Weights of a small transformer language model.
Architecture: learned positions, biases.
MLP neurons of a small language model. Each row is named by its layer, matrix (up: input weights) and neuron, and shows model dimensions 32-159. Each number is 128 + 32 x the weight over its row's rms, rounded and kept within 0 to 255.
A block is one neuron, or neurons of one layer that tend to fire together. After each block is what it responds to, as a language model described it from the Wikipedia text at the highest values.

L2.up314 [111 167 141 133 131  49 150 132 111 140 108 141  91 124 167 175 140 158 100 154 132 131 140 116 199 133 114 110 151 116 127 113 151 149 117 190 114 164 135  76 162  94 129 100 133  86 148 163 109 131  98 130 154 136 149  86 127  93 116 146 148  65  70  80 157 136 111 132  76 140 134 113  91 127 185 136 131 127 140 152 117 151 143  62 120 127 137 157  45 112 157 172 120 151 169 117 152 136 111 150 163 137  95 212 100 105  90 123 100 134 108 135 143 104  62 175 131  97 109  68 154 109  96 170  98 121 108  76]
L2.up440 [113 160 169 120  90 110 141 146 135 140  84 140  76 111  96 181 145 175 151  91 118 140 201  90 144 108  90 152 128 128  85  66 131  95 126 130 103 154 133 137 142 133 114 104 122 105 121 158  51 144  87 117 103 131 135 105 155 141 112 152 107 142 163 118 118 128  97 127 110 150 100 189 147 146  99 132 152 177 134 177 125  91 133 121  73 117  38 122 106 128  80 139  67  97 147 158 159 142 147 163 132 140 162 124 122 116 146  80 129 119 169 106 200 114 119 112 121 137 119  74 124 134 114 132 151 166 161 147]
L2.up1425 [ 89 119 116 151 133  88 163  40 119 125 140 144 131 221 112  95 151  96 132  75 136 139 144 124 156 149 133 158 122 149 128 140 170  91 117 177  90 127 155 172 166 110 139 154 112 154 134 118 118  85 130 118 167 124 112  83 170 121 102 137 128 163 193  87 162 116 102 123 159 102 218 172  89 108 141 154 163 155  89 121 123 105 132  68 114  75  52 169 121 141 111 119 104 151 140  87 112 173 115 133 113 148  78 147 157 126  75 150 118 135 152 147  80 138  93 163 139 121 125 166 156  73 129 112 152 139 115 164]
L2.up1876 [ 83 132 142  85  95  53 124 148 100 125  74 166  71 167  65 116 134 123 109 105 119 151 142 148 115 118 142 185  91  78 154 201 132 138  62 147 128 111 137 118 169  94 170 143 124 108 119 121  60 146 131 143 152 178 196  98 123 128 136 113  68  83 101  59 107 155 106 180 112 139 129  67  67 171 167 179  74 142 160  84 141 122 151  67 110 122 169 114 108 140 120 123 119 134 136 144 158 158  76 130  91 178 222 131 131  85 152  78 137 144 103 191  89  92 142 118 136 158 183 125 139 112 170 153 170 110 131 147]
Description: Name-initial pieces in lists. First subword of personal names (often Indian), especially in film/credits tables after pipes or commas, e.g. Ram, Jay, Sam, David; also syllables like am, vin.

L3.up61 [148 185 142 149 158 181 102 143 142 180 115 103 117 129  91 113  56  72 131 114 128 102 151 146  78  94 129 119 175 113  81 123  48 116 155 106  98 107  82 136 140 177 130 180 126 128 160 115 124 154 128  66  75 122  95  96 152 134 163 129 112 146  98 136 172  98 115 176 156 149 159 146  99 153 121 116 140 162 157 133 153 100 147 158 119 163 123 126  85 101 167 126  48 151 184 135  88 157 107 179 130 104 150 122 152 210 191 129  92 157 111 120 165  76 122 152  91 130 112  63 124  92 127  59 138 146 154 105]
L3.up113 [172 163  69 150  65  82 113 112 153 165 201 182 121  61 159 102 163 109  93 143 124 127 169 122 148 131  68 127 136  87 101 128 182 102 123 138 124 169 141 159  76 117 149 173 142 122 113 114 156 175 111 113  91  95 184  96 133 173 127 120 119  57 119 107 122 174  87 122 138 139 166 133 156 105 123 125 145 168 207 190 122  85 163 127 120 161 130 132 117 164  83 162 120 115  70 154  55 128 127 101 116  98 144 142 117 105 140 153 108 125 224 100 114 121 114 100 151  99 176  80 139 119 130 135 131 102  91  94]
L3.up1187 [ 67 181 115 103 111  96 152 187 148  86 142 112 158 132 110 149 134 119 188 144 157 124  74 103 107 113 182 145 128 133  74 161 141 163  86 116 111 140 102  93 151 176  76 150 152 105  82 168 135 167 106 167 103 185 126 153 115 139 131 188 115 145 168 107  53 176 161  81 122 189 113  97 170 120 105 119  98 138 139 145 149 112 127 142 123 128 105 130 123  99  94  87 139 139  94 107  66 143 153  98 106 140 151 186 128 144 125  71 170 171 148 130 174 121 158 114 127 141 176 125 157 125 114 100  67 111 116 124]
L3.up1575 [ 91 112  90 127  50  87 100 136 181 133  85 105 158 146 176 144  93 130 159  96 129 130 142 118 126  91 120 129 144 111 129 124  60 170 155 132 179 122  96 153 137 160 145 161 113  97 144 128 166  91 147 122 111  99 122  81 117 140 165 118  93 138  89 125 108 137 110 165  81 146  73 156 212 152 240  76 120 132 138 151 155 145 105  79 161 139 124 169  64  88  53 112 164 159  83 147 122  80 106  95 126 103 152 111 132 171 143 120  98 108 148 171 103 125 150 132 156 145 157  74 147 125 161 116 112  52 135 114]
L3.up2656 [157 136 135 150  88 154 173 138 166 110 102 128 127  92 111 135  92  78 178  69 153 169 104  78 135 139 143 126 138 135 152 122 123 154 168 127 142 143 201 119  96 122 142 148 125 108  70 105 111 119 103 150  71 114 110 121  88 128 173 146 134  67 177 106 107 110 197  92 163 115  62 104 157 170 151  96  59  82  97 122 111 114  85 155 149  89 194 123  91 143 132 145 118 134 129  81 113  99  87  58 106 192  99 155 123 168 127 162  96 146 131 130 139 132  98 146 165 176 132 124 140 181 158 123 123 147 165 169]
L3.up2923 [115 129 140 122 119 134  98 128 136 158 138  54 190 155 114 133 144 136 123 136 168 103 104 170  69  67 115 130 104 104 153 126 135 149  62 147 128 158 155  83 120 142 127 124 128 124  67 116 156 140 122  96 121 120 104 163 111 163 116 143 161 137  96 139 126 134 107 102 143 103  94 118 180 100 142 149 111 142 102 143 136  72 138 118 118 115 152 174 132 129 156 146 189 201 172 187 153  72 111 130  99 162 144 137 136 140  68  73  91 133 128 116  95  76  99 145 106 137  86 145 142  86  77 104  76  87 109 130]
L3.up3429 [177 163 142 135 111  96  92  96 117 122 149  87  96  82 121 144  84 154 111 125 175 122 155 103  69 130 117 163 157 122 110 106  89 158 140 157 112 142 107 128 127 100 107 136 109  80  82 111 159 100 110  54  77 156 110 141 132 160 115 176 178 141  89  74 121 131 158 136 121 160  72 151 151 146 200  90  95 101 102  97 180  85 147 130 144  96 170 173 115 137 117 203 116 138 183 158  77 120 133  93  93 123 174 166 101 125 111  78 104 148 112 163 132  81 136 115 139 164 130 117 118 150 154 126 143  76 151 130]
L3.up3948 [179 130 168 164 129 145 110 128 164  55 117 121 119 168 188 125 116  87 156  97  92 128  90 182 125 141 142  89 116 146  86 121 127 105 159  90 136 129 129 161 194 113 174 120  83 190 138 148 122 157 129  90 142 107  76 168  76 180 155 114 108  93 135  80 125 166 116 177 187  61 106 150 118 149 171 178 166 122 142 126 172 133  88 159 196 109 146 157  83 112 147 113  97 155 155 154 166 136  95 149 141  63 155 149 114 158  89 109 137 104 119  73 189 126 114 161 125 120 173 108 152 151 147 122 105 102 124 147]
Description: Determiners opening noun phrases. Determiners and quantifiers starting a noun phrase, often right after a preposition, such as the, this, some, each, any.

L5.up235 [110 209 139 173 108  86  96 141 167  76 136 101 128 131 116 113  86 163 112 119 143 117 120 117 171 166 109  80 171  73 149 144  84 151 115 106 125 120  98 119 134 115 146 113 114 143 143 130 145 120  99 114 110 106 180 169 167  99 134 144 170 131 107 164 128 126 162  52  94 117 111 161 111 108 156  84  90 140 174 109 201 153 100  89 159  83  26 159 139  88  80 103 133 120 144 121 110 136  68  61  91 116 109 178 146 173  86  72 141 121 112 150 167  73  78 133  98 179 169 100 163 125 130  96 109  91 144 149]
L5.up485 [141 123 126 158 162 157 161 102 134  93 152 149 144 100  37 116 114 123 189 121 146  93 103 145  63 114 222 132 126  91 195  90 140 111  85 140 127 189 136 167 185 132 155 145 122 186 160 104 144  80  79 114 153 125 140  92 114  87 127 123  98 146 162 125 109  83 146 100 138 114  98 170 116 174 165 114 111 109 136  89 119 148 138 134 166 101 114 175  97 171  72 125 141 114 130 155  69 151  90 133  99 136 187  75 102 121 109  78 109 175 173 188 169 150 128 126  98 180 216 159 158 121 172 135 119 112 140 126]
Description: Determiners after prepositions. Articles and demonstratives such as the, this, that and a right after a preposition opening a noun phrase, as in in this, at the, from the; also section-heading words.

L3.up148 [165 111 145 119 107  60 125  81 157 116 130 100 106 160 153 187  78 146 123 136  46 209 100  90 130 151 112  37 128 166 135 133 136 128 156 128 102 114 170 177 100 133 143 184 118  95 144  97 101 129 191 185 136 146 150  59 143 128 151 124 107  81 134 134 152  72 140 170 140  99 184 120 132 114 215 132 160 133 135 170 148 137 221 122 135 137 140 105  92 124 149 106 114 121 196 131 108 140 121 147  88 112 163 151 138 111 115 121 130 156 100 106  97 133 167 145 168 115 147  97  88 166 137 114 147  94 133 122]
L3.up172 [ 86 156  80 145  84 117  98 127  94 144 159  73  60 112 176 158  90 163 169  93 175 182  51 109 111 125 120 110  85  64 121  91 138 157 137 140 111 200 190 125  96 137 102 117 130 115  48 131 174 101 126 124  75 127 122 135 118 105 128  90 133 146  94  72 138 101 104 109 120 156 165 108  99 134 141 101 193 205 147 217 156 136 148  97 134 110 166 111 137 175 190 152  65 171 127 143 190 112 123  92 133 113 202 131 114  70 157 133 169 131 123  79 165 120 147 122 134 120 125 119 176 188 150 117 167 167 127 147]
L3.up2197 [ 63 128 131  80 103  93  99 107  86 151 108 102 108  64 117 130  75  83 131 132 145 100  97 130 109 155 114 130 130 173 119 111 140 126  89 131  99 169 142  49 133 151 134 107 133 106 227 161 105 155 104 156 102  67  93  98 142 125  90 149 135 135 118  64 132  95 175 149 187  84 136 126 113 123 113 115 139 186 119  87 144 135 101 108 172 137 139 107 107 156 115  69  72 166 115 156 129 156 145 125  92 157  75 104 151 131  84 175 101  99  75  63  87 123 118 142 132 131 102 189 136 174 130 128 100 170 134 130]
L3.up2919 [118  94 159 159 161 108 148 103  71 100 100 138 131 158 108 122 187 116 144  99 132 109 144 144 132 179 112 127  64  77 172 184 104 158 139 179 126 124 155  91 146 108 130 121 101 112 138  68 187 141 144 110  33 170  72  63 119 191 147 141 129 107  94 132 165 137 122 115 132 161 126  49 132 136 140 137  83 155  51 148 155 120 145 132 120 122 190 148 148 136 204 114 108 114 154 123 138 133 119 150 156 117 199 175  89 107 131 114 132 128  68 126 105  78 152 151 100 107 162 149 175 173 172 107 125 156 114 104]
L3.up3275 [183 136 175 100  79 100 145 159 145  95 170 114  88 180 105 142 176  99 132  89 114  85 143 138 199 150 145 137 132 151  86 135 191  77 189 160  51 119 139 108 101  84 112  75 103 114 128 140 140 105  93 140 146 135 124  90 167 156  75 114 129 164 113 103  61 135  83  98  89 125 173 137 129 172 158 128  69 162  97 142 145 128 173 134 116 159  86 128 138 129 140 112 164  93  91 110 108 154 149 163 115 131  76 176 135 164 145 138 112  92 110  56 102  98 126 216  87  81 103 143 144 139 165  92  99 157 141 151]
L3.up3540 [ 84  71 130 187 113  88 134 133 108 185  99 186 110 164 133 129 106 152 124 132 171 153 109 162  95 125 103 104  94 139 123 135 103 147 117 164 111 163 135 119 160 134 127  99 114 128 150 134 155 119 123 124  94 112 109 125 156 107 130  87 151 133 109 160 128  82  97 144 173 146 135 188 103 138 164 152 124 113 122  95 113 141 125  75 174  91  98 114 119 132 154 116 103 175  70 150 161 125 111 133  47  94 100 109  79  69 109  29 139 173 103 118 138 130 154 120 114 168 153 149 182 159 128 101 179 161  84 137]
L3.up3930 [112 125 105 158  85 110  93 114 126 146 137 147 127 115 110 159 127 133  90 159 141 159 141 155 136  98  98 135 126  97 147 123 137 180  98 116 158 124 132 140 159 126 151 165  77 111 147 104 111 138  38 135  75 104 125 125  93 165 113 113 134  49  93 156 102 136 158 123 157 138 114 116 103 206 141 163 103 195 135 211 126 141 154 121 140 139 165 174 160 109 135  30 142 146 123 178  85 150 120 212 122 108 148  95 116  99 132  94 135 130  66  56 108 115 212 107 178 137 164 159 112 111 146 115 157  94 116 124]
L3.up3938 [118 191 106 121  93 117 150 143 128 156 142 164 145 136 162 109 138 158 156 115 129 141 122 123 124 170 124  93 131 109 154 151  85 106 150 174 126 146 118  86 157  91 156  86 120 117 146 144  83 142  94 132  92 106 141 124 103 121 107 156 104 155 146 117  21 123 105 118 107 165 120 156 115 115 153 113 115 181 127 101  65  80 147 117 179 108 117 118 147 151 136 158 161 180  80 151 160 172 130  75 173 118 143 163 167 133 169  98 109 151 122 127  67 103 128 189 128 191 165 101 153 119 187 112 154 155  81 148]
Description: Mid-name "am" piece. The subword "am" inside proper names, especially Spanish, Arabic and African ones (Salamanca, Panama, Mamadou), plus other name fragments and words like Light, short.

L3.up124 [121 148  80 126 140 171 130 143 113 119 112 122 106 112 162 117  86 165 154 156 159  79 164  89 156  95 173 122 102 132 150  70 125 144 147 142 119 146 156 168 134 214 153 142 130 112 109 114 136 141 118 115 126 150  93 125 153  82 146 116 104 180 155 127 178  62 136  92  80 130 144 157  92  92 131 107 118 179 100 134 133 159 132 139 160 143 129 105 111 191 178 132  85 148 141 148 144 173 124 111 171 127 117 123 111 126 139 178  89 146 151 132 180 218 155  98 108 114 179 167 130 163 112 133 147 146 182 164]
L3.up307 [141 213 176  91  97 122 110 163 171 117 117 175 158  84 144 121 163 102 133 153 127 182 124 131 158 117 105 127 108 148 127 156 147 164 122  93 127 152 155 105 159  86  86 134 172 133  90 130  81 182 117 167 141  79 135 149 105 105  82  94 137 111 134 123 171 151 121 102 131 176  81 122 126 156 122  80 160 128 117  73 166 152 127 120 146 122 118 156 159 169 174 129  80 107 124 138 119 109 151  98  45 148 136 122  84 101 176 133 153  87 144 123 107  79 120 107 162 109 122  72  71 192 127  87 150 163 138 151]
L3.up380 [142 150  75 129  90 104 136 110 141 145 126 127 136 185 151 141 129 122 109  96  99 126 172 120  97  95  58 131 150  97 104 107 128 103  93 120  77 130  92 106 137 144 112  94 142 120 143 147 103 109  94  85 115 103 125 168 167 147  98 125 139 106 137 169  97 171  78 106 131 122 180 119 134 139 142 126 162 153 169 132 160 158 142 134  97 148 128 131 105 107 153 123 124 144 173 121 132 106  81 164 125 140 147 136 142 180 129 121  99  95  93 107 174 170 111 146 112  61  97 128 161 121  88 111 137 168 131 165]
L3.up902 [142 211 151  84 142  57 135 130 137 140  84  89 155 112  62 127 106 151 149  89  62 130 162 123  95 150  81  88 107  86 120 110 140 130 157  83  61 106 138 131 154 216 112 180 104  82  87  97 105  94 139 126 139 127 130 124  79  60  66 121 136  88 140  79  79 104 107 156 143 131  73 111  73 134 167  93  60 180 113 111 121 146 150 121 111 132 149  87 181 145 199 120 162 121 137 165 153 123 171 140 134 140 146  83 154  89 105 107 143 141 118 126  88  85 134  73 142  76 146 197 157 147 127 148 135 127 153 112]
L3.up978 [ 83 159 155 110 138  74 119 115 103  94 122 109 155  71 203 124 116  75 165 211 117 164 174 178 123 132 120 131 123 174 101  86 157 147 163  84 118 113 161 141 165 139 155 109 133 160 138 139 118 161 148 136 144 131 100  95 108 141 159 115 167 120 158 169 131 146  82  72 122 216 151 158 145 160  82 121 152 165 180 123 114 161 133 151  65 131 179 130  96 137 103 129 119 115  86 112 182 198 155  91 103 111 175  88  89 119 192 172 104  87 171  87 124 158 169 109 152 110 152 159 101 168 115 117 152 117 151 164]
L3.up2544 [173 110 101 129  86  63 176 141 183 111 159 136  91 101 117 167  79 136 141 111 177  94 186  78  93 136 184 125  74 107 114  83  84 116  61  76 114 101 129 138 137 172 116 123 119  93 167  63 158 146 111  72 154 101 128 135 147 125  57 130  86 119 134 151 140 188 115 137 106  87 103 126 115 142 159 123 158 124 142 131 169 156 160  51 132 133 190 121 138 121  97 141 114 132 108  78 152 143 142 134 101  91 119 101 130 164 136  84 145 101 136  41 119 100 123 146 153  95 134  78 110 132 116 138 191 102 110 127]
L3.up2582 [131  83 105  97 175 124 189 135 120 125 156  66 152 185 125  69 118  84 162 122  84 163 132  86 143 134 106 113 141  88 113 141 111 114 159 107 116 176 127 139 122 107 140 123 143  89 147  99 104 154 145 101 112 129  97 152 108  97 159 169 119 132 114 139 112 142 152 125 114 163 180 143  92 117 143 137 125 124 195 135 142 105 138 104 100  70 144 127 154 110 133 140 141 203 149 136 123 126 119 201 131 118  90 139 112  79 109  97 121  33 153 142 158  74 140  92 152  94 119  93 107 153  91 124 120 168  85 108]
L3.up2705 [138 150 113 101 151 150 157 146  97  85 106  68 129 157 130 149 100 193 120  88 126 107 201 151 111 154 113 124 121 151 103 117 161  96  76 134 105 104 151  80 117 225 120 104  96 171  99 135 136 110  76 116  39 151  99  74 120  91 115 148  82 104 153  66 150 133 141 103 118  93 105 163 123 147 135 145 154 166  56 120  91 119 117 106 111 151 154 113 145 108 124 181 117 137 151 137 168 116 182 134 146 127 120 134 118 121 131 119  53 103 145 110 138 101  89 150 125  98 115 141 138 105 123 129  78 124 132 180]
Description: Clause-opening function words. Function words that open a new clause or phrase in technical or descriptive prose, often right after a sentence break, e.g. When, in, on, during, if, although.

L2.up925 [133 124 151 103  94  99  80 139  95  99 160 127 108  48 126 111 139 132 113 150 100  84 149  81 141 152 113 121  88 161 107  75 114 152  79 107 103 110 138 108 145 152 102 124 156 178 164 202 126 205 164 135 150 124 122  96 106  75 102 155 110 162 131  99 111  80 101 138 101 136 125 103 107 121 147 136  70 118 123  82 160 165  98  72 133 110 156 152 116 133 179 126  84 141 139  82 114 146 139 105  82 108 142 115 105 154  91 144 180 125 170  80 104 149 156 144 132  76 154  98 131  95 105  90 134 150 127 121]
L2.up2692 [144 108  97 112 126 124 137  94 130 138 121 179  76 120 136 140 139 110 111 136 122 104 128 111 156 140 189 140 174 117 121 130 147 143  98 111 141 171 104 233 125 137  99 127 141 140 152 174  99 140 131 139 146 104 163 117 123 101 127 167  74 193 164 118 130 112 182 107 115 136 130 101 105 172 138 126 103 106 140 114 127 130 133 148 127 162 144 114  99 130  99 177 172 117 153  90 170  98 145 133 122 107 152  76 131 164 132 110 162 115 177 133  84 136 132 186 121  94  83 135  79 198 114 101 136 157 134  78]
L2.up3158 [204  90 128 115 125 125 149 124 146  95 107  88  63 115 142 141 133 107 103 128  96 145 168 168  90 123 132 104 167 140 185 124 114 146 144 130 106 199 122 121 165  84 106 118 166 109  89 140 169 169 147 123 138  98  70  83  76 140 120 107 129 112 171 118  90 147 125 160 185 120 120 136 159 183 108 164  98  67 133 141 110 118 101  63 136 119 135  77 128 156 156 168  72 107 137 165  64 137 110 127 140  99 170 116 151 124 131 119 145  76 115 132 102  69 154 192  74 106  94 164 104 153 198 131 100 153 183  47]
L2.up3529 [174  95  30  50  72 132 156 125 147 101  75 121  86 127 120 178 164  93 133 135 133 114 151 112 148 103 152 112 185 144 118 132 190 134 143  85 138 208 136 124 131 105 156 144 180 170 107 209 146 148 130 137 155 129  83  35 112 110 102 121  91 171 146  70 119 133 123 209 103 165 125 142 134 149 127 167  98  52 102 146 157 154  41 122 141  92 144  93  85 137 146 147 136 129  98 123  76 146 122 115 148 135 137 117 139 193 147 160 153  94  80 113 187 131 120 203 109  68  99 133  81 103 153 209 153 102 146 133]
Description: Token "in". The token "in" in almost any use: the preposition (in the blood, in Cambodia), code loops (for k in 1:20), and word-initial pieces (induced, ino).

L5.up1986 [143 128 123  80  93 146 125 136 146 129  47 134  81 180  55 139 131 151 102  99 167 156 161 133 144 138 128 130 127 152  84  79 156 123 101 154  78 127 136 146  65 155 112 180 155 125 108 113 101 135 125 131 126 124 125  88 130 143 121 148 103 158 174 153 153 110 141 117 155  76 172 169 103 112 141 123  90 204 146 117 123 115 115  92 176  68 167  94 144 146 176  90 133 170 186 111 118 142 190  71 140  78 120  81 130 120 120 111 174 121  97  99 153 165 144  96  95 154  88 162 177 137 180  78 164 175 129 180]
L5.up2285 [ 77 159 101 164 179 127 167 136 149 111 176 101 109  74  85 134 113 167 161 168 122 138 193 168 131 124 120 174 148 119 101  58 157 104 176 146 136 139 169 100 123 178 136 176 143 164 186 120 109 110 104 132 136 208 137 117 133  91 118 168 154 137  66 154 112 121 115 173 162 108 140 134  91 178 139  77 129 114 124 148 106 141 108 131 131 168 151  83  58 129  98 117  86 134 102 115 150 124  87 123  96 157 117 116  97 139 160 151 145 107 134 111 142 138  53 150  79 121 128 143 120  54 100 117  97 111 101 135]
Description: Sameness and equality markers. Words expressing identity or comparison, such as same after "the" and similar or than, plus "=" in math and heading markers.

L5.up1110 [186 126 159 177 117 104  88 122 129  97 140 176 111 143 105 137  59 127 141 116 108 119 137 118 126 128 155 110 169 106  95  63 175 155 174 111 123 115 101 155 109 165 120 123 109 141 230 194 141 115 125 109 144 159  98 106 143 137 169 114 126 127 133 138 116  81 150  87 131 147 179 135 158 146 153 117 125 158 149 141 179 138 126  96 136 116 169  98 139 156 180 116 158 100 198 109 147 103  78 111 101 143 111  89 122 111 170 163 156 111 141 175 111 169 118 147 126  84 125 129 114 141 149 151 112 125 104 168]
L5.up3140 [ 97 158 105 167 110 118  94 208 113 116  78 111 122 139 160 114 131 148 127 102 110 250 125  99 142 110 129 158  99 147  80  86  89 151 130  88 161  90 103 112  97 126 128 111 172 135 191 165 104 176 118 160 133 122 138 192 211  90 166 131 167 109 120 111 137 145 131 140 128  80 147  58  96 163 150 142  95 122 115 141 141  89 182 134 104  86 115 117 183 143 120  64  98 138 111 110 131 187 128 129  45 144 133 101 112 160 126 143  98 131 190 145 138 111  86 178 166  59 135 163 117 210 156  99 106 127 144  95]
Description: Mid-word fragments in rare words. Short subword pieces inside unfamiliar names and terms, especially "am", as in Methamphet-am-ine, Kaps-am-õisa, Beech-am, bagp-ip-es.

L2.up54 [162 141 126 161  77  77  91  98 117 105  94 144 133 128 138  93 144 181 129  77  85  84  96 153 143 148 114 158 151 136 125 158 108 140  87 119 222 143 158 133 109 170 180 120 123 111 119 113 132 120  94 136  82 144 123 161 151  88 209  88 187 113 152 173 135 155 123 168  73  59  88  95 147 137 122  80 193 144 108  89 137 150  95 131 146 101 109 149 114 203  87 149 103 145 106  38 148 141 152 137 103  62 123 127 161 141 149 166 109 159 173 125 185 207 138  95 151  92 128 137 149 135 151 134 106 177 124 115]
L2.up1518 [ 84 188 114 126 147 117 114  92 129 103 173  97  82 169 136 137 188 119 141  98 121 127 102 128 105 143 143  84 135 135 126 136 145 111 177 111 160 108 178 127  95 131 157 163 136 115 116 146 153 101 163  96 120  69 111 147 142 114 181 115 146 104 109 153  68 132 104 150  68 157 129 140 111 124 152 138 102 130 195 151 113  88 100 135  91  96 158  71 210 152 138  82 146 118 155 130 138 136 114 141  92 137 165 171 122 114 139 126  90 142 180 178 136 133 145 132  88  43 148 127 150 118 120  96 127 140 153 103]
L2.up1868 [136 118 127 161  94 111  99 135  53 149  97 174 119 171 150 164 163 157 174  91  98 126 144 131 130 106  65 123 140 126  78 163 121 111  94 129 161 152 161 170  50 151 126  91 183 138 132 127 163 102 119 141 179 119 138 140  98 101 163 166 122  85 103  90 111 138  68 128 104  82 100 157 107 176 159 105 107 192 132 118 120 114 129 147 156 108  78 107 109 104 108 115 100 144 130  77  74  83 141 119  91 163  77  59 131 171 125  92 133 132 146 154 137 171 124 149  90 120 139 141 118 174 108 107 155 115  62 151]
L2.up2944 [126 160  54 147 161 138 111 106  77 101 145 122 109 126 133  57 123 128 117 108  78  80  69 139 116 123 150  79 146 143 113 196 156 134 197 126 207  83 143 156  84 170 147 142 136 172 142 161 129 169 163  91  26 191 122 125 147 116 199 100 102 133  64 119 140  94 137 145 139 113 115 126 126 105  94 128 134 178 142 132 134 118  97 114 163 121 107 133  96 144 106 112  36 116 103  67 179 141 139 141 128 132 173 146 170 156 116 130  79 171 151 157 125 141 178 151  77 100 169 129 190 141 202 148 153 123 144 153]
Description: Definite article "the". The word "the" in mid-sentence, usually after a preposition or "and", strongest in US census boilerplate ("under the age", "and the average family size").